MLP neurons of a small language model. Each row is named by its layer, matrix (down: output weights) and neuron, and shows model dimensions 176-303. Each number is 128 + 24 x the weight over its row's rms, rounded and kept within 0 to 255.
After each neuron's rows, "raises" lists the tokens whose logits its output raises most directly, leaving later layers aside.

L7.down960 [152 114 171 129 114 156 120 104 136 143 156 166 133  86 119 124 134  67 116 125 162 107 125 141 134 142 119 152 130 139 156  98 158 148 134 132 129 145 171  95  67 169 172  66  95 138 122 149 144 124 147 102 118 128 151 130  87 129 142 141 131 144 104 114 109 113 101 141 149 125 133 169 125 130 101 146 130 105 151 124 146  80 138 146 126  95 146 111 158  98 144  77 147 106 182 103 105 145 132 116 117 164 173 128 144 124 196 122 141 141 111 112 114 160 128 142  95 100 143 130 112 151 121 131  95  88 118 170]
raises: ";\n", ";", "\n\n", "\n", ","

L4.down821 [143 100 175 137 150 115 164 108 113 128 127 100 121 143 129 116  87 128 145 119 114  85 168 128 107 111 117 162 141 150 114 145 112 162 101 136 122  69  88 149 131 147 108 130 100 127 121 116 161 121 109 107  97 133 177 121 129 106 125 139 102 154 118 158 125 154 141 129  94 144 140  96 132 114 122 127 156  86 111 133 105  96 151 102 140 103 140 132 109 125 121 176 109 148 121  67 148 106 124 101 135 153  97 112 144 116 117 116 163 118  92 138 165 101 114 186 145 112 146 113 123 197 141 135 128  69  99 132]
raises: ")===\n", "),", ");\n", "]", ")===\n\n"

L7.down891 [124 147 147 118 150 131 128 126 146 142 130 133 101  94 112  93 108 163 119 129 121 125 120 158 122 145 118 120 165  96 124 117 155 108 104 123 150  74 125 151 134 154  76 142 100 113 109  94 164 145 128 145 160  76  91 170 137 122 123 113 178 116 157 174 140 140 121 124 169 140 121  97 112 102 133 119 129 102 153  88 103  99  82 137 127 119 113 144 178 108  89 142 113 143 143 163 141 104 198 109 131 170 140 162 144 149 140  94 140 132 103 153 128 131 151 133 141 109  88 181  93 157 132 115 125 125  96 111]
raises: " |", " =\n\n", ".", " ===\n", "="

L7.down538 [ 89 146 150 105 107  72 169 111 114 126  98 105 103 109 158  87  96 131  84 142 113 138 137 137 107 126 118 143 124 163 142  88 112 140 123 124 142 132 141 138 106 138 165 124 127  94 105 141 121  91 122 100 110 108 148 103  91 111 145 131 115  96 135  89 126 139 127 140 118 129 104 151 120 166 121 122 174 114 161 162 119  79 116 133 138 108 102 142  91 152  80 149 161 151 145 127 143 157 108 154 135 155  89 125 119 135 132 138 159 140 100 151  96 151 148  95  98 153 111 137 140 136 158  95 100 126  87 158]
raises: " in", ",", ".", " and", " "

L4.down65 [125  96 126 142 147 138 166 121 118 169 105  96 104  90 114 127  98 115 117 165 156 140 143  95 109 129  99 119 124 108 100 179 117 128 113 131 139 111 110 128 107 157 150 171  97  96  96 146  83 110 133 151 136 132 166  86 150 189 120 137 108 138 154 102 114 152 164 136 132 142 114  88 179 171 142 106 153 140 132 131 117 150 112 145 111 106 169 174 130 170  85 150 175 138 123 103 138 103 110  92 116 181 112 127 131 142 169 106 132  88 123 151 183 116 112 114 121 120 156  82 151 162 130 119 127 122  86 146]
raises: ")===\n", "):", ")===\n\n", ").\n", ")."

L4.down887 [124 130 131 137 125 132 115 121 152 155 125 147 103  99 116 160 155 128 119 114 164 145 152 126 126 189 130 102 139 106 177 136 154 161 125 121 163 122 185 133 128 124 111 131 164  97 149 140 115  82 129  94 127  93 143 107 138 136  75 116 101 128 129 132  92 165 117 172 143 178 142 128 113 154 112 107 162 117  98  89 132 140  89 137  66 124 124 135  47 153 125 175 161 112 100 100  87 107 169 119 121 116 104 138 146 105 103 141 174 104 127 170 138  99 114 136 126 140 117 105 122  84  89 129 134 132 123 158]
raises: "==\n", "==\n\n", ")===\n\n", "):", "\n"

L4.down1179 [116  80 147 147 155 104 134 165 105 115 146 125  80 139 123 129 122 138 117  88 107 111  96 130 150 121 115 156 124  87 109 125 146 150  96 143 138 102 138 160 192 143 126  83 156 102 145 112 144 125 126 149 125 132 111 151 101 131 145 104 129 149  98 142 125 113 147 112 145 164 168 144  97 114 130  83 123  98  75 121 176 138 124 124 141 141 108 128 161 128 132  95 124 104 143  96  94 116  84 110 121 175 142 123 165 103 141 108 141 106 161 121 116  93 170 129 158  83 103 114 131 157 114 138 127 131 153  78]
raises: "\"", "\")", "'t", "'re", "\","

L7.down312 [109 111 132 140 100 106 102 126 129 140 153 123 134 140 176 108 133 167 137 116 176 158 110 141 113 130 120  98 114 119  85 145 158 148 147 115 134 119  90 116 153 121  72 140 109 107 123 111 121 138  71 127 176 153 104 128 146 115 120 124 145 112 143 159 156 133 111  84 126 186 109 100 105  87  98 133 163 117 145  47 132 118 106 100 121 138 125 137 138 129 104 110  97 137 112 127 115 127 142 142 126 166 148 181  91 151 145  94 135  83 120 158  93 109 155 137 119 112 108 173  86 141 117  74 162 112 111 116]
raises: ")===\n", " footballer", "eball", ")===\n\n", "″W"

L10.down709 [125 169 117 118 162 139 140  90 137 105 132 102 149 151 157 122 155 160 133 115 143 148 178 102 165  82 108 123 112 119 119 110 116 114 164 149 137 156 127  89 123 109 152 136 118  70 147 123 127 119 173 113 119 137 155 119 125 117 148 143 163 131 160 143 115 136 169 121  98 132 107 119 124 105 129 102 109 129  79 133 103  89 110 132 145 175 122 146 107  90  96 112 113 154 105 141 128 113  90 129  76 124 118 147  91 123 136 160 120 112 137 194 133 117 148 109 138 103 139 106 110 131 135 147 126 156 144 160]
raises: " him", " their", " them", " his", " these"

L3.down233 [131  78 153 136 108 129 107 148 127 136 151 112 143 147  98 123 125 140 137 140 137 156 125 128 130 115 113 129 117 123 152 120 138 126 110 104 138 103 127 161 141 128  96 111  64 134 131 100 162  93 152 135 123 105  95 145  94 115 141 144 132 125 132  98 156 130 137 134 161 151 113 119 127 125 131 109 135 133 139 118 109  99 124 143 107 134 134 132 124 156  89 135 107 147 123 141 123 119 139 168 115 157 102 172 155 147 147 102 168 118 154 147  95 154 146 121 158 114 115 149 127 122 141 127 121 122 140 120]
raises: "ar", "an", "in", "er", "at"

L7.down215 [107 112 113 141 103 127 137 128 136 147 155  70 172 129  96 124  89 106 129 116 182 128  95 129 116  98 141 106 138 146 112 108 134 147 122 171 103 110 151 138 190 178 131 173  82 119 135 138 142  91 138 154 127 113 133 168 124 126 148 142  85 145 137 118 111  94  93 113 145 177 120 119 118 150 115 132 144 152 140 131 139 141 101  78 128 119 116 158  70 121 157  91 155 120 155 144 131 124 136 114 147 107 102 149 153 118 186  99 115 128 159 157 131 110 109 141  95 168 100 137 131 161 124 150 181 102 129 165]
raises: "\n", "\n\n", "ouse", ".\n\n", ".\n"

L3.down623 [133  75 182  96 119 105 118 159 134 143 159  99 108 123  99 106 129 146 109 109  94  92 120 148 124 162 117 135  96 169 120 109 174 138 121 128 107 156 176  91 129 105 127 130  82 131 108 114 120  88  90 143  53 158  95 129 143 111 133  91 134 115 111 126 122 108 139 109 148 118  92 117 124  95 159 126 107 133 147 175 142 104 109 144 168 138 136 136 107 126 156  88 122 169 157 138 105 124 146 127 100 135 144 127 148 122 134 155 127 143 122 144 132 160 131  76 146 104 127 149 119 127 148 133 108 151 109 117]
raises: " ===\n", "°", " ===\n\n", ".\"", "\"."

L7.down929 [139 119 159 135 139 124 116 112 152 118  68 148  78 131 149 100 144 152 162 138 151 146 162 155 145 120 141  98 134 138 123 141 137 165 128 122 117 118 111 167 127 120 100 141 137 126 116 120 107 124  93 148 139 132 169 143 101 120 117 108 148 148 168 161 137 147 133 119 103 181 118  95  94 118 115 121 144  83 119  80  99  64  93 126 129 149 155 159 113 100 136 152 149 117 117 159  73 114 145 133 167 147 178 174 115 121  99 126  90 122 103 131  97 163 158 105 117 128  84 172  93 154 163  90 122 112  77 142]
raises: " |", " (°", " =\n\n", "===\n\n", "incumbent"

L10.down812 [126 152 108 165 136 122 160  86  83 117 139 156  89 136 123 101 136 165  90 156  99 143 168 167  80 147 164 135 137 132 112 125  90 123 149 128 132  48 126 175 130 129 131 144 155  79 147 121 177 133 116 104  84 137 113 152 143 107 156 197  91  96 138 139 134  87 156 135 128 128  96 112 101 117 123 138 157 114 154 150 149  89 151 134 142 149 157 143 109 121 136  97 139 126 125 139 157 172 123 128 136 103 101 147 100  87 127 142 126 144  98 150 126 145 154 107 114  91 151 112 128 136 149 128 103 112 150 143]
raises: ".", ",", "–", "18", "l"

L4.down411 [126  98 169 106 132 127 132 114 127 137 125 125 140 115 161 141 117 117 139 147 121 100 114 121 117 106 168 110 134 137 114  99 138 148 130  93 103 137 104 122 148  85 164 106  91 172 113 113 132 147 132  66 119 169 105 101  96 132 154 101  94 118  83  94 166 110  94 124 149 141 117 123 113 113 165 156 162  98 118 140 106 159 104 142 101 135 147 140 121 133 132 163 124 163 149 134 137 113 124  98  90  93 104 130 157 140 150 157 114 134  97 141 154 129 114 124 119 152 173 138 170 165 121 117  92 108 118 135]
raises: ")", "),", "):", ").", "ara"

L7.down407 [147 134 136 117 113 137  87 125 154 145 147 133 156 133 107 101 106 139 111  70 161 111 131 129 132 152 126 137 114 134 135 137 112 159 123 106 155 124 114 188 157 126 135 129 132 149 132 124 117 119 102 152  93 115 188  70 108 104 152 149  97 154  90  93 146 124 101  98 132 137 102 114  82  99 125 104 154 136 129 136 108 158 134  95 122  87 122 173 101 127 130 143 104 124 108  99 127 154 168 124 111 140 113 143  80  88 166 112 221 113 170 164  85 154 149 103 106 123 136 101 136  95 180 150 154 123 123  96]
raises: ".\n", ").\n", ".\n\n", ").\n\n", ")."

L7.down35 [126 148 115 107  82  88 113 141 133 161 112 119 101 158 135 111 124 120  97 120 151 129 130 151 126  99 129 133 152 141 139 133 130 144 139 147 141 116 147 123 115 120 172 132 164  86 105 103 146 116 116 109 125 111 115 106 114 113 120  98 142 115 138 137 130 140 139 149 117 121 149 110 121 154 148 137 139 156 162 163 130 116 123  70 136  96 141 145 132 148  89 169 150 128 149  95 142 152 153 138 147 113  99 152 116  90 123 114 129 132 105 135 101 172 133 132  67 116 119 119 133 135 135 137 124 113 104 158]
raises: ",", " and", " (", ".", "-"

L3.down1317 [132 125 167 110  75 135  97 165 171 134 139  97 152 155 127 119 146 182 137 133  88 110 133 163 138  93 159 163  86  83 140 103 108 128 111 129 119 146 119  91 167  97 116 139  34 128 138  60 143 101 108 184 101 149 128 144 114 144 127 105 104 132  93 155 132 113 105 141 140 114  55  92 139 100 130 118 126  99 127 107 116 115 102 133 169  92 148 108 109 129 137 139 125 144 102 116 127 135 136 137 122  94 119 117 121 131 157 134 139 169 139 117 119 140 108  94 128 146 137 149 150 119 150 129 140 122 169 119]
raises: " whom", "Billboard", "\".", "\".\n\n", ".\""

L3.down1213 [119 100  95 145 148  83 148  81 128 115 127 116  38 136 143 116 122 131  73 161 154 158 123 128  97 110 114  69 139 174 106 115 150 135 141 132 142  85 132 157 150 141 152 123  81 134 124 110 133  84 106 115 117 138 117 152  98 140 100 163  84 118 121 102 139  99 118 129 116 149 109 111 103 143 110 135 146  99 105 120 126  78 121 131 143 118 171 162  98  98 104 113 114 137 131 137 106 160 152 164 135 103 118 131 128 134 138 144 158 118 101 110 105 149 115 141 124  92 127 158 140 200 146 110 116 118  94 141]
raises: ".", " |", "–", ",", ":"

L3.down676 [109  99 132 137 122 136 151  78 148 133 163 140 129 123 129 115 148 138 108 133 145 128 102 110  98 130  97 143 133 128 167 127 134  98 119 141 111  81 140 102  79 140 113 134 146 115 122 106 163 163 134 120 179  70 156 104 130 150 133 137 109  93 117 121 105 139  95 106 157 120 136 131 112 100 126  92 115 101  94 106 177 130 164 110 132 153 139 119  94 124 109  97 158 132 136 126 112 145 118 129 149 107 119 142 135 134 148 130 133 118 137  92 151  77 153 104 157 127 110  90 112 103  99 151 106 100 142 168]
raises: "\n", ";\n\n", "\"\n", "\n\n", ";\n"

L4.down1040 [152 106  63 115 123 107 132 109 134 103 158 149 111 133 130 140 120 115 139  87 138 154 106 166 125 157  81 124 112 147 136  99 173  87 100 139 101 164 139 112 102 174 179 100 140 120 145 195 119  97  99 137 132 123 171 134 141 118  80  87 150 145 143 106 113 164 128  86  80 155 116 134 135 136 118  87 136 130 175 121 128 168 128 117 147 139 103 178 125 141 129 157 145  96 132 126 119 110 134 166  98  95 129 166 163 131 115  86 128 130 115 111 133  68 152  91 141 107 105 145 112  87 104 131 112 111 139 175]
raises: " |\n", " |\n\n", "ived", ");", ")"

L7.down1385 [121 125 131 130 127 142  81 120 113 131 144 139 129 154 137 167 100 145 101 117 127 128 116 127 119 115 121 169 157 118 118 140 140  82 174 126 116 118 126  98 114 151 107 133 111 118 150 104 148 120 150 148 133  77 123 200 143 155 105 128 140 102 133 161 116 115  77 124 143 124 155 123 114 126  80 110 109 142 161 145 113 112 127 181 146 163 124  50  84  85  91 129 113 125 119 142 121 123 105 116 158 114 158 161 144 174 145 163 112 150 124 120 155 146 113 124 114 116 102 128 131 119  88 103 155 147 146 136]
raises: "\"\n", " ===\n", "\n\n", "===\n", "===\n\n"

L10.down123 [181 133 111  89 154 105 100 130 140 117 120 129 156 115 153 131  90 112  63  85 157 153 106 166 110  95 126 154 141 141 119 112 132  96 117 140 132 100 162 175 119 126 139 151 125 148 125 126 102 116 122 117 115  88  96 153 100 119 120  81 145 131  87 107 121 117 131 128 112 130 159 126 154 139  98 125 111 130 141 106  98 119  88 141 113 145  97 151 143 134 151 125 159 109 115 158 123 102 115 147 109  98 103 133 112  85 114  99 135 151 161 116 143  71 132 116 133 104 119 113 146 176  88 120 114 105 145  91]
raises: " |\n", " |\n\n", " average", " few", " total"

L3.down141 [136 127 115 119 129  94 103 139 165 145 124 114 130 132 148 131 150 108  86 128 128 144 120 182 116 147 176 152 161 101 129 126 127 130 127 132 174 107 133 141 141 137 143 160 161 101  61 156 151 132 131 162 138  93 155 124 119 122  98 133  89 134 111  73 148 141  88 106 160 103 183 131 114 148 120  65 160 127 130 157 132 158 145 137 117 120 119 129 116 135 100 165 129 146 100 104 114 132 163 138 129 113 136 144 154 126 127 122 160  96  85 120 151  81 113 139 125 162  88 142 138 106 139 153 139 125 115 172]
raises: "\n", "\n\n", ":\n", ":\n\n", ")\n"

L7.down1003 [149 150 132 121 121 117 112 140  83 149 104 141 142 127 160  87 144 167  91 138 127 116 116 175 121 130 135 139 116 140 130 139 142 158 130 102 133 122 115 152 151 116  84 122 124 139 128  97 122 125  84 118 137 152 147 150 136 107 178 102 156 123 130 181 126 136  89 118 104 179 103 118 143 109 113 125 212 130 149  86 117 124 121  94 118 134  83 132 101 108 100 163 100 129 124 110 135  98 135 126 149 133 135 119  80 127 127 145 130 107  89 166 124 103 164 118 123 147  95 137 113 114 116  68 127 124  83 121]
raises: "\")", ")===\n", " (°", "|---|---|\n", "eball"

L7.down1386 [128 133 171 164 119 140  84 142 133 144 172 116 154 135 103 111  85  98 149  53 126 129 143 147 129 127  80 116 144 124 132 152  66 153 146 100 123 120 160 143 129 131 118  94 119 121 138 105 125 122  82 127  78 100 159 115 114  99  86 162 144  99 122 118 144 134 126 105  90 107 132  59 114  97 101 136 133 128 159 134 127 119  97 120 112  89 131 105  79 145 123  90  89 143 129 130 105 123 116 147 113 151  87 172 133 105 180 155 162  96 166 179 101 107 131 160  74 127 105 103 124 149 166 122 127  99 108 154]
raises: ").", ").\n\n", "),", ")\n", "ually"

L4.down476 [136 113 164 115 119 148 125 105 120 154 110 112  85 124 166 131 129  87 122 163 124 150 121  92 104  91 153  87 140 157 112 115 126 155 150 125 153 156 163 126 167 130 168 117 154 135 149 147 136  67 107 118 146 142 128 175  60 162 133 123 148 140  92 143 138 141 117 118 136 147 108 118 133 102 156 139 172 109 130 137 116 145 154 131 102 124 150 114 115 166 113 170 123 192 157  83 117 128 136 127 109 129  90  74  94 107 168 126 148 124 104 139 146 126 129 151 105 101 171 122 128 132 156 140 148 137  84 148]
raises: ")===\n", ")===\n\n", ")\n", "):", ")\n\n"

L3.down1119 [111 142 154 149 107 118 151 169 146 128 129 167 137 130  83 113 121 101 127 117 106 155 112 131 150 171 119 132 135 179 149 123 136  82 140 128 136 125 139 109 112 114 128 129 147 137 129 190 125 152 175 119 156  73 137 131 126 130 101 123 103  92 130 110 167 119 163 122 142  92 121 111  94 156 156 121 111 127 146 107 123  76 166 141 129 129 145 127 161 142 105 106 112  94 115 137 126 152 143 115 129 155 140 162 111  95 149 149 129 143 129 121 147 159 153  82 142  97 121 153 116  95 115 108 143 111 126 146]
raises: ";\n", "\"\n", ".\n", ";\n\n", "″W"

L10.down1486 [126  99  91 144 129 110 132 107 151  83 113 149 148 117 132 124 117 153 144  85 121 153 146 124 114 122  77  98 138 147 112 137 113 145 140 123 130 126 148 117 107 122 140 140  98 126 112 117 196  94 162 155 165 126 117 121 135 159 103 131 165 163  69 104 153 132 130 133 115 127 146 114 184  91 136 139 118 105 102 122 127 115 118 133 161 126 129 123 146 148 125 117 137 103 145 142 123 112 150 103 151  90 141  97 120 157 122 129 122 169 118 149 150 173 149 131 105 153 109 163  80 178 158  88 120 119 107 160]
raises: " them", " its", " these", " those", " the"

L7.down185 [164 167 164 143 130  82 140 140 142 145  93 139 160 147 106 112 112  87 107  75 144  82 147 136 105 145 152 133 160 112 140  67 125 127 135 109 151 151 115 131 129 139 135 113 168  94 169 114 159 105 111 143 126 102 142 105  86 135 139 112 100 143 131 141 117 128 120 129 135 182 128 147 124 154 164 106 131 104 143 153 133 140 169  89 135 126  80 149 111  96  96 115 165 170 145 127 121 135  99  97  91  73 103 174 120 135 131 102 168 131 116  81 110 144  90 113 115 138 142 115 133 145 118 126 111 141 137 113]
raises: ")\n", ")\n\n", ").\n", ")", "),"

L3.down1486 [130 125 143 133  90  96 141 154 142 140 127 131 135 118 130 121 130 129 123 104 100 101 149 121 166 164 128 114 112  97 115 122 145 192 131 128 126 124 115 113 109  81 121 148  68 157 171 117 117 121 158 146 118 162 132 152 201 102  93 101 139 116 138 122  98 148 163 131 128 127 115 102 119 152 120 131 109 156 140 158 139 122 154 127 118 127 146 156 126 103 118 147 131  95 172 117 143 110 133 103 114 137 116 104 149 110 127 152 148 143 115 131 124  93 148 131 191 138 125 148 161 132 170 118  86  99 107 121]
raises: ").", ").\n\n", ")", "land", ").\n"

L10.down722 [104  92 148 161 103 167 156 112 162 137 192 110 141 131 133 132 115 107 157 132 131  93  86  68 127 133 172 125 133 155 113 119 160 133 150 117 103 136 147 134 156 123 134 133 148 122  82 119 153 115 151 152 120  96 150 112 122 125 147 152  90 101 128  89 125 145 135 125 108 152 115  98 148  80 110 117 137 106 113 122 146 128 133 142 115 157 152  99 115 138 126  76 105 128 164 106 105 140 103 146 128 160 104 129 160 147 119 138 164 162 157 103 135 150 127 153 167 141 154 113 171 130 129 135 143 124 144 115]
raises: "er", "ed", "at", "ers", "ing"

L7.down47 [160 156  92 132 127  91 154  95  93 146 156 133 137 149 132  88 128 135  87 143 188 145 115 167 111 148 135 131 124 106 122 130 168 101 150  91 130 118 134 152 128 159 109  94 149 144 111 134 109 122 112 127 135 142 115 141  91  91 123 125 107 128 134 140 112 140 141 153 101 164 142 116 105 158 122 160 144 115 140 141 160  74 150 115 133 126 126 183 143 115  93 137 122 135 132 132 107 126 142 139 138 136 119 142 122  84 136 118 141  91 133 116  71 154 121 106 110 108 115 122 135 142 136 143 115 116  99 168]
raises: ".", ",", " (", "\n", " |"

L3.down1222 [129 131  88 109 132  97 125 118 126 109 139 109  98 117  98 114 124 110 136 117 112 160 129 116 143 171 122 121 104 134  94 133  97 162 144 161 177 139 124 133 108 144 133 108 102 118 115 133 105 131 139 125  91 127 132 168 172  92  80  65 142 134 122 136 103 122 172 144 156 120 128  62  85 159 140  99 136 137 132 153 131 132 184 145 124 140 115 137 127 141 137 114 155 143 134  75 144 142 120 107 115 169 126  85 146 132 135 121 130 118 111 130 128  97 124 125  87 129 149 130 147 100 133 133 145 168 100 175]
raises: ")\n\n", ")\n", ").", ").\n\n", ").\n"

L10.down544 [ 99 169 118  97 145 100 150  70 126 153 136 140  94 154 103 141 109 125 142  87 115  93 153 140 127 134 146 115 141 154 164 106 103 120  96 125 129  53 120 109 145 114 140 115 133 125 163 131 170 126 126 126 119 125 129 103 135 151  88 116 139 123 106  96 102 120 160 109 135 140 112  81 105 151 138 143 166 143 126 130 124 114 141  80 111 145 139 128 130 115  90 131 129 139 106  94 119 144 125 127 138  70 119 131 140 130 126 127 142 117 128 144 142 176 101  93 112 128 109 131 160 132 145  80 112  93 114 130]
raises: "s", ",", "u", ".", "v"

L3.down1198 [170  88 114 151  98 114 147 161 147 137 123 155 139 140 143 136 116 122 138 121 106 175 149 145 129 144 120 130 170 153 120 119 109 128 160 133 146 158 113 136 140 139 152 151  95 125  89 183 117  87 138 178 147 118 127 159 129 143 114 108 118 138 124  63 156 130 106 123 126 110 168 103 122 138 143  92 158 133 142 141 175 137 160 131 144 134 115 167  95 134  92 136 123 137 105 122 116 129 147 108 113 114 109 145 124 127 146  93 143  86 135 136 122 127 110 133 110 108 129 161 180 133 101  92  97 149  81 145]
raises: ")", ")\n\n", ")\n", "),", "):"

L10.down918 [139 101 163 119 165 113 143 152 104  82 143 134 128 122 124 152 152  74 134 111  91 146 129 194 132 116 111 126 163 148 153 123 113 129 148 157 109 155 140  77 115 132 144 150  98 150 137 146 121  96 178 107 129 113 143  93 137 122 128 133 120 131 140 113 118 119 128  99 117 135 122  88 115 113 124  88 109  89 133 134 144 126 101 143 156 144  70 116 129 120 121 147 146  89 151 140  73  94 118 109 114 111 121 151 103  90 133  95 135 136 130 166 136 144 134 103 113 152 134 128  80 146 151 111 118 124 104 188]
raises: " its", " their", " these", " this", " his"

L10.down1204 [151 174 110 131 154 153 138 136 120 151  82 135 103 132 124 112 167 128 119  82 108 139 156 148 124 152 107 101 179 148 118 146 166 133 119 147 111 109 128 104 165 122 152  78 119 103 144 127 122 123 124 144 120 117 128 107 144 129 130 109 139 159 128 107 139 169 130 170 149 151 172 131 142 108 102 129 137 150 123 169 108 130 131 161  74 133 124 113 144 118 124 145 144 133 144 112 107  95 149 119  95 132 108 163 112 138 137 102 129  97  89 139 121 142 169 110 134 136 159 143  64  85 130 151 134 111 130 153]
raises: " of", "4", " in", "er", "1"

L7.down1271 [161 131 141  84 104 104 156 135 165 120 123 139 106 105 133 142 107 108 139 124 110 130 103 136 124 184 116 142 152 137 103  91 121 159 105 122 102 137 132 153 139 117  81 107  74 136 158 140 127 116 101 113 147 137 115  95  79 136 158 153 120  92 118 153 140 131 118 127  90 173 136 164  99 150 117 124 154 107 124 159  91 116 119  82 171 133 121 121 129 103 106 123 113 146 151 140 164 160 130 118 140 113 112 130 103 117 108  95 174 116 109  91 135 150 143 144 132 114 135 164 138 163 111 133 105 115 114 106]
raises: ")", "),", ",", ")\n", ")."

L3.down330 [132 128 153 160 155 123 172 132 124 163 153  75 160 157 128 133 138 102 156 133  99 101 122 116 141 109 139  95 143 133 124 115 133 137 134 156 152 123  91 146 126 151 123 115 106 161 121 141 114 149 162 104 121 163 164 153 114 173 153 123 114 143 148  79 185 152 123 123 113 159 163 138 118 140 162  79 121 156 132  96 155 146 123 126 127  96 119 173 132 100 122 125 107  53 135 105 124  97 109 136 127 138 124 152 156 135 110 148 136  87 133 101  94 106 125 128 146 118 135 146 151 121  70 112 121 118 126 152]
raises: ")", "}", "},", "})", "):"

L10.down470 [159  84  89 149  97 120 120 138 102 171 115  96 132 123 146 172 164 161  93 117  95 131 163 171 140 114 156 111 113 156 147 119 155 117 116 139 160 142 161 156 119 105 138  77 122 130 128  93  88 100 150 121 101 111  88 113 127 115  94 120 130 146 110 118 127 138 108 165 144 103 129 109 151 116 117 131 139 117 161 180 115 112 154 119 110  89  86 139  83 165 137 111 148 105 120 165 136  61 122 137 117 120 123 117 155 113 113 129 125 113 155 116 133 151 120 128 110 133  98 126 101 119 147 143 153 127 125 174]
raises: "3", "5", "4", "2", "1"

L7.down617 [130 153 145 159 129 106 119 138 121 100 118 114 150 100 132 102 133 139 111 141 145 163 119 131 117 105 101 136 115 134 115 135 116 125 162 114 116 109 123 134 154 135  61 118  82  88 100 162 138 200  80 126 160 130 105 149 111 139 119  96 160 144 112 144 132 121  98 106 100 152 134 122 146  86 107 143 149 124 151  66 111  76 143 132 140 148 133 166 137 134 124 148 102 160 158 127  67 125 122 133 101 114 155 128  90 150 143 109 115 156 114 182 129  88 150 132 134 116  94 131 111 156 116  91 127 102 111 134]
raises: " Apps", "″W", ")===\n", " (°", ")===\n\n"

L4.down517 [102 141 128 140 130 113 144 131 154 134 148 140 162 116 125 167 124 107 144 155 134 129 130 113 118 102 106 132 123 159 112  85 118  91 157 149 151 156  84 146 136 147 162 119 151 135  91 165 125 109 123 166 132 167 115  93 100 137 140 146 170 132 131 118 147 135 157 145 137 156 136 162 140 139 102 146 137 161 140  90 161 152 122  91 166 144 160 146 132 135 127 149 111 125 100 139  83  99 116 130 134 133 140 123 175 121 150 153 125  88 148 135 120 129 120 127 120  95 132  86 126 125 121 134 122 173 165 128]
raises: "})", "\")", "},", "}", "”"

L7.down1284 [140 187 124 123 123 143  78  88 141  84 150 153 167 121 148 111 118 108 100 120 151 124 130 167 105 138 145 157 142 201 145 105 135 124 147 108 105 112 199 117 170 129 111 123 136 120 114 171 129 132 130 120 122 128  99 116 113 129 106 126 123  73 119 115  97 110  97 144 149 141 123 137 113 119 114 101 114 125 169 135 158  87 111 114 100 109 100 120  77  92 137 103 139 121 115 137 127 118 151 145 122 169 119 131 120 168 152 112 122 124  98 107 153 157 124 132  98 159 112 106 121 143  85 145 168 143  97 110]
raises: ".\n", "\n", ".\n\n", "\n\n", ";\n"

L4.down1190 [103  94 122 146 123 138  92 175 127  98 121 145 131 145 125 100 164 149 162 103 125 104 132 150 142 164 168 130 136  97 147 153 158 137 110 127 137 140 147 146 191 114 134 143 124 122  78 109 144 122 151 128 110 106 105 173 147 112 134 121 138 148  83  94 121 109  94 163 140 165 116 150  91 137 147 160 132 105  95  98 180 152 127 137 138 138 126  96 115 116 149 129 107 140 113 134 116 133 132 102  99 136 116 135 168 129 141 107 123 116  99 130 122 142 155 156 135 140 119  90 147 116 118 155 118 119 104 166]
raises: "\"", "\"\n", "\",", "\")", "ody"

L7.down85 [125 143 137 129 111  87 141 114  95 123  83 119 129 125 140  81 129 142  91 132 126 134 120 166 118 140 128 153 109 161 139  71 144 139 143 113 134 125 123 161 128 119 106 115 152 128 109 126 121 100  82 102 136 146 159 116  85 113 147 119 123 117 122 138 136 150 137 125  97 135 110 117 123 158 124 131 192 125 164 135 120  96 120 154 133 130 113 154  78 122 101 183 147 146 133  86 123 142 111 146 135 131 126 134 117 123 151 123 155 123 109 158 107 119 124 115 109 137 113 100 128 134 149  93 110 106  75 170]
raises: ",", " and", " in", ".\n\n", " ("

L4.down1259 [155 132 149 117 184 148 134 154 153 123  99 111 161 160 107 110 113 120 143 150 129 135 164 165 104 110 112  92 134 135 145 104 130 115 108 153 141 131 127 147 181 136 140 103 112 130 124  91 131  83  69 182 123 130 100 101 131 107  99 131 130 118 141 149 130 100 143 186 112 134  87 171 129 114 138 195 139 124  82 123 111 122  99 167 168 128 175 155 111 113 139 109 119 119 101 162 108 154 127 117 123 110 108 129 123  85 185 137 115 167 159 156 136 131 156  96 131 112 134 137  92 135 102 124 136 133 128 160]
raises: "\".", "\"", "\".\n\n", ".\"", "\","